From a checkpoint of a small transformer trained on Wikipedia.
Size: width 1024, 16 heads of 64 (2 for keys and values), MLP 4096 ReLU, vocabulary 16384, 148M parameters.
Architecture: LayerNorm before each block, learned positions, biases, tied embeddings.
MLP neurons of a small language model. Each row is named by its layer, matrix (up: input weights) and neuron, and shows model dimensions 794-985. Each number is 128 + 32 x the weight over its row's rms, rounded and kept within 0 to 255. Numbers have three digits each.
A block is one neuron, or neurons of one layer that tend to fire together. After each block is what it responds to, as a language model described it from the Wikipedia text at the highest values.

L2.up660:085167119153117116094180140137083173096169129104110148132114107113106153098127099143073195084126175126089077144098122151119155101114107109108115112170077155140096057120109132109186134100108146125166139176164115105139109124076090135164131132148119133102084139128137117111197144127099092145138130131103160148159135103174115122061109180149157147109052108163138159158174116140060148144114112163097119125083123130060113084145140183167110080109091117138149119109107164081157134098114100155089140143156143079115110155100064166173152077073192182170161114060120094143118125082171136139
L2.up1007:114143191132135139150150171103130145098151125099117136177080101181100144119188099142125137116122146079099072189063123150154104134191110066093051177136124162106140093132129136116109100106094066107104135111132108124171113124119135153153116158102126186127116157137187103113145099108187104151135099176102176140132163094178128148093123157137159138106069106090104155135155060128101202124106151105116070108057152111101128102123112130136130121166090144189107205116116139117113090153148114159097131183157164141137127187114040155150067149115214166156128100069092116083086129152171109095
L2.up2388:074126140170092146122182115126081164085100153144179145077155106132093126116153169115092166136183165097157144157144137125187143143131164058182069157083078149131102072087095173094176109147098135167134162188125164166127134156172094100120101124110074131133088161149126096132121065119132078123115120176064137159184153169113079089125114103128134137086131117096144149144163121110101127158175084125122146130118148153150143176152139175135102124090111181154197193095122142110133097168112199194092136136160150113103202162143081116165077136115188183112171033161142113128122074143151148086
L2.up3570:120087132127143122121106157161098126055119110143127161146109113161128145085095108157157138095090129121114124114108116159146149154147171113108094114144083148089142104136072133086165105113127141046041140202149133141146103123126100091165142121069133145122104159169135143171169135117186100116143120147049130135123143143175174121158079196117058138077143133074147134160172153105117114107089134175113076145089133154144093117114149148139140086103088078134152204088134127077182108107115143088154101103169097103133146134061069166150058162110182136137178135126163104053148106099160082096
Description: "as well as" phrase. Mostly "well" in the connective "as well as"; weakly, inner words of set phrases such as "as per" and "as one of", and mid-word pieces like -ast-.

L2.up1229:129133155096133181087089129114136163144130163095102149137119128119101118077155151163125126147150117127121168105139115094163126162197173118212138157147126117120141091106150093150122146156137169182111144089149142097213173118126148134167186126090166103165113152119163127104181163109164119171075118162091179080177156124142147130155090163082109097133146137139084094150142136154169071142169103127159134133086133096163141129074113096065105118140127121185185104131169065141146118083110104154140177147176136099140177162130091145083205139123115159167132131106150093136110086106073163103
L2.up2289:117184110102080125148105132158089171174142203100154132124125141114075183035168138098069073091139111088169095125104096120137132092129115130074114166114097199078082174192142120150078107159088133123153047135155097156162121138105174123099105112077053154109111167094182119159152083058129074133124034128126167127123147144137132121183102056161126127167046099129085155119129167125184176172119107161120096125088131151152101104136111134071134089148162159116156104082113152125107146098155104204142147104171135137163078145152164128108092125115072109131115095165149148131100089145102105144
L2.up3076:132102151117115164093103161127121164113142155175160207143092179102069159144182136163113103096153116156098185150104200127142141122114162134142141147129084148082144105136116150110160131139084141163177098126122095167161136123097135196107159125136063100136141104161093111121127166119125096155077143110172121136143171152051140169123098068155114086149095135130152146168150119110182137144164080141122193071079082151171159132079146120151096128121176085100153139078135150088128123066161123117136192184091095098145145108164087115145165098119114108148073145135167187090099121126135086085
L2.up3316:110117113158129131177093131127113163156101183079153055152148127097132122129195155100130149133159142125096136170127122120181101137131141090171114109115064137183082121101098134100105103124149152176096106117161116147152185082110085076136173112144137135139140184127150136140084148091148111079117167170154145117106099109090115124150156122075114080075135104056156104162082174139125115137123143158083117132133152112167110130139079123121079161128124122110128085108153212097112155124149140106083197154151133154147170139139134127106183146115098099139106081136175110105104088140132108121
Description: Acronym final letters. Last letter or letters of all-caps acronyms, identifiers and codes, often just before a closing parenthesis or punctuation, e.g. PROGRESS, ARC, NIDRR, ENSMUSG.

L4.up262:092143138129103074075148122139083132165102086159114111095102091145095165101176162125098153138142146113177148164124086115142159114148089093150102179150176128157079095112128143110179094108108134158150184207114145167115131126132161117126168172132098083167139113147118111185146065106141086197168152128038110141121122127128110070175149116116127152120085138152138144097169116134068123134124046123128099155080149146125064127135144130144086102108144153113161108054145138064130147103197116163097134103160109135144139123113110159153141091069180126120197139092127145137126065058110126120
L4.up263:180127119100117072132091115145105165074113089060103092132138129130141173130154168129208127127108081141155090046123078169131170128185137114144094078157117133159117217147094146122108099159108142111134160142134128174149131138106124172086139085101100197067115136128146152098126076088129114137143130225100161117155107104140184082110127124131117118135161102109151075137130140139084077157111133162073132133150064110095118155112141144100133114116046182134127110113125135088150097083134110186118092155123126063110147122068081144115152183119108134146141118112124157127100139118169117078
L4.up581:105193128139118135126134145134109142103155112136183065066146142131084148130122148144127114160158114116199050156104108108153172133121074139079066186133119102165111093189130118122182114157199097124112128160162153091162107079100161078139137145127120105169108120122204081195162156108114150144144142072054151149135099156108107088100160151108161128109192092121109168083110109117156084162191217203158160131130164089076141133188153162086143122127073207074163099098142152086118076162173156143233124156136139114135105155103145122099080131186171094121115100105181095231138100124127117119
L4.up894:087118096142143133097086118178135182191128084120098108153157122070031165145111179124073163092075157082153111175130163115107092092153078112093142046177149082164149122125163149141139101109104146132129093166107136121094139087152108128156157196084076143187163116122129124172179113155149116195134096153114102131159144130120126131106094102116148131164130091132134151114143115151143111145137124130184122114089127187137089129060087106075133114082155105112122104138122175125113154050125133177082100148148088206106098144108117156176121133040131183104132108100139123124142103114168115133
L4.up1225:131148105117087136138114106126145126129112126159121081090155151087058104089098161126122130106106124117136152133124132101073174117135116040055134076181148137174144132083159196134189107192118106133100148165121123136135127146112188133144089139137044054166140136126161072163141060169124128158165112164127159142117155153066074092116148106117100164108183045149080123071139175116093155146149072140106089106100151134141128190093147119096097091153083161136157139085202093095112146108163140137111068105185106139057141106074091146134101123131156098191184110101070121124137089150138158130
L4.up1273:118162146132116131109097124139069189155076111074134134101159139129053131173136130141111128120097091060122155098091167063128145123088124042094121070110199077192133135131115148136125103123087115094132164147171177075135112112128135091109153108126093188164138096152192136105190118105095124124088189097092119169183112106150086114132200091104101175146127134148143086091147167141119145172129146123162053144068139130178192129122134067098036139081091189086100137132147152025165114146120079188117146140143121122085134141034086133132144095136175138141161097095082153090158138155109092152
L4.up2892:118181095094093127125135104115137100164090149202112085166135177150132195167092143103165119103114115132166072112098087172114162144135103088136104123110107189118153163138083134107117141144140093146195146163137156100108147115090107148095217135090143123119129129083141126180112087124127132100196129108117156102177074194063122112157135126039171126131111165107122150061130140170102160150133096131094111115129128125143106136159098104142104116102104146086171126126142164086119128096126101098090144115153102123139150115118151118065096124094128119082191066112131118110147163124132083121
L4.up3626:172127140077062103119088120108125108109157111104137129085180129111170140046061132112098180133092156135154092163178090164117148157060110122195147188143169116149162161098104148127143098107101120133124096076085125151114112140213158134108101135124116113130130128113123119084112120110145120133131090145157068100164130108124178155153146119081057165116099159134096152137109070120103131143159137130173128079064137111148138171138048158148136132077064159128107115029090145109115105132171027084114133142190140108132116120167116157119074124145093111185162175182120157068166122113143150106
Description: Words after "as"/"when". The word right after conjunctions like as, when, while, strongest on "of" in dated "As of 2024", also "as opposed", "when it".

L4.up137:158128132134073161128153122096105096181155098107119134170132078070100127122204137143150185136099153085158152140139156067157126092126168125079144157134147149121094147092138120139146142121152132142083140132142107105141145121138155172157116160164185133082126135172137114090149128045109099127090074050142082106140149125119140172141079090130152149154098152125145129170125103145109149108146174130143170108170128119186142159163132130108116136098127102133167143122170135124107075137114069131175145160132070104147126172136100153105153152129108180141163174134088108060158087045077175083
L4.up383:134159129139131104135114104171159101184082092141082099073135089131121073089093138163165089100114104151078191150135144150146159095168131098151141189112104178081107134095110149144152115105126135173147124162120123086120168109157129084193101160148136125165167118122109143158104161176116071101140120160139149209140129115089121132117107194128196145128146126115123124144150077167161109181122085129132091105188148116088201090116136132066114088133137102154088165112154129117109108184096096168125108152211105093037171097157123106139136140115099118140129136201148169098104173104161120169
L4.up567:157148158125083161115052138141119140203112136137080100113145166111085135112131095174130077100151155160152111129100138119184174120070080108120131114108113137177117148128073142149120136134176155140135090111184140090115161145094123122136138132100097140084116142145069075101143138073152105184114179062118090147072120163109096180191119161112169057150099085084149193127091168207090115147119138106137102071104100104096151158110094162123155121089170099124100195139200130124164130116069109147117149148180114110155150077132127103108144191152116172045082144134117154159124166088144162112
L4.up1499:125095144108221156147099088129122137231155122170138195185152131141127122086083161115072154116176139087099110158107090080152128128066098091107142090112130154129105167120165109082185102090172148107114127147148112094166156121134144172169180142076127109180112176125124101159128107078123110135176150115150078191108174188138194179132120127150068107142056129154113103116114082096159148116170171108137082180158147125114125127108105124119084112098162108102153207177111113114164125212157144126147162169153115126128118192188115129176168045089137147102134140099148160154165093098151152094
L4.up1989:129110101168086106133175103090081106118081117108066139144127142126137172133148111122123176115099115156187189172157102107121161124118097153136076099124088113111138178051139138116142132173108124184115150157144106087129117150160150188124153175134129067162166087141135073123176181129148098125111117135090144106077179065189161142110131165152144141151140120128113127156180088133108166138115060142131125115136118110122087146009135131115145153162097054095104131110110163067101053156093194167113122141183168103096169088142151144112146122126080134081112132096131177138139216139125075125
L4.up2751:129130155139161093084079118087157162119101097111180071130115164155139079107159145099162144175166105159111078116188094121184091127139138116091134172125115109064120165162091090168114160163159143161118163038083126168146109160131128158169114121082058178075104148193142144169163161094131158189092076180138154133080139107113135143180147063158138142113173143137174140112128077199100154162107156112096088116097126103135074138114185101131061103140106120136197107150092117154108118136116070159090128104138184150070138090106161194159109077079150173130146155165113202126110160098154113158
L4.up2830:174153187176126099140105115208118121214124157159124102154080156119129072084134091111127153095128145144143154119103161154141188132121068149171104166100138134154144171097060144103113109095162049160144160156143169057171152146098148144159128086063115110098146179105147144062161174110111099151134106131157117112139167150129160142168085119093123055072145076112158125173148139150116187129144097094183129150131132127166166116076132138066143087194162108173114124105146158132095093160175124199114130102191112082135116109189133147132197144157113204124109168166108230116136114136133108136
L4.up3413:127097092098135134101117153186150084179089116158082139124107098172086127118085181089145111111162103129083158164155141137144146117174135116099093081187116186139056095111071120124094168085189167158165117118124116120161131181141141103169126094077149164130139134167104144179127100094140059148203109128141128185114145159140118159090120152064200055091104104127091166139161087099084084135166100085164106136143137122149148111118171126124099135167175107195121130129134137110137098151120136127192123133162138143046159129160150113101207114101131137142113118065186138129132133124090110142
Description: Mid-word identifier pieces. Middle or final pieces of long numbers, codes and Latin or foreign names in infoboxes and tables, such as 118'55'36, R. chromodont'us', #850011'65'.

L6.up308:144117156114077109147145092081109101131115105118111117177112174080103124086175073139156105088136125117122154122145145135122138108092075119073133128115141200212137131097164107115137102140148085064122199118130114136193069111128105163121072155170115184131141138122108111134163190120150148128077150169114160087157167125155120165084123124144125168111148072111128132160161173141138124092156190112066161118040106138156105191108157103151144145115089111130094127109168079103086150192161100072178109172148199098144159121123151134138144139087143142137090109161139156135150147146129124166
L6.up3888:133111100084118153126092117106103060100103138140127150121139129183117162114132184161068114156094133062146152080124095074099136102095087185149108182095090103160139163108146102122095170134113108097112100127133120094120158142093111105126084072070155068145124138108152119152115136099156110066123148095155117090093098100125173106171123150152102147166134158146077118124094111113109087126140140204174081115109149122149101080128157105131092154119172170185118138121171106148066089174166093123179164111145133133145171144170144112075095132105098112141107124115163122094134152137134142164
Description: Structured data field tokens. Pipes, digits, and code pieces inside Wikipedia tables and infobox values, e.g. ID codes, dates, units, ratings; occasionally prose "and".

L6.up943:154148128120105118145090104076083127126121106105162142167136200118142206117120138114144110126097077150161189118132124151084112115119114079159077142167153102112209147137118144121132148073123086188136146062126156100164115128107144108147168208111146153121076123175134117117140160147116161156207144086157166215138116112117134144111137188151166095181128129134117178088127137114091165114097149153120086142104201188121119092104135142118163159163109157121106149142150106103126130196164119101165149157125139054097080088100159125152164073129156097143105121121101130100140136139151074067
L6.up3720:156149143190139070154185164081109177085133131121196152102155148085098128093155110073095131077138133125104078105175126146060120095159158110166130172170144088159168166161135124104163093093175128143075182163072140109064108142177145094186126156157163165173110168172174144149200117128181101164131163129179093150141089165155146092091191153120104143105131116171106116122154144095129147168125141141159123173113097064166083136148091145148140145159130116061110145138146192096137129120136111095131171102118104134150201128066109161143114171140125142121101131153101128180155140163147104127
Description: Clause-opening subordinators. Subordinating conjunctions and relative words that open a new clause, often after a comma or sentence start, such as when, as, until, which.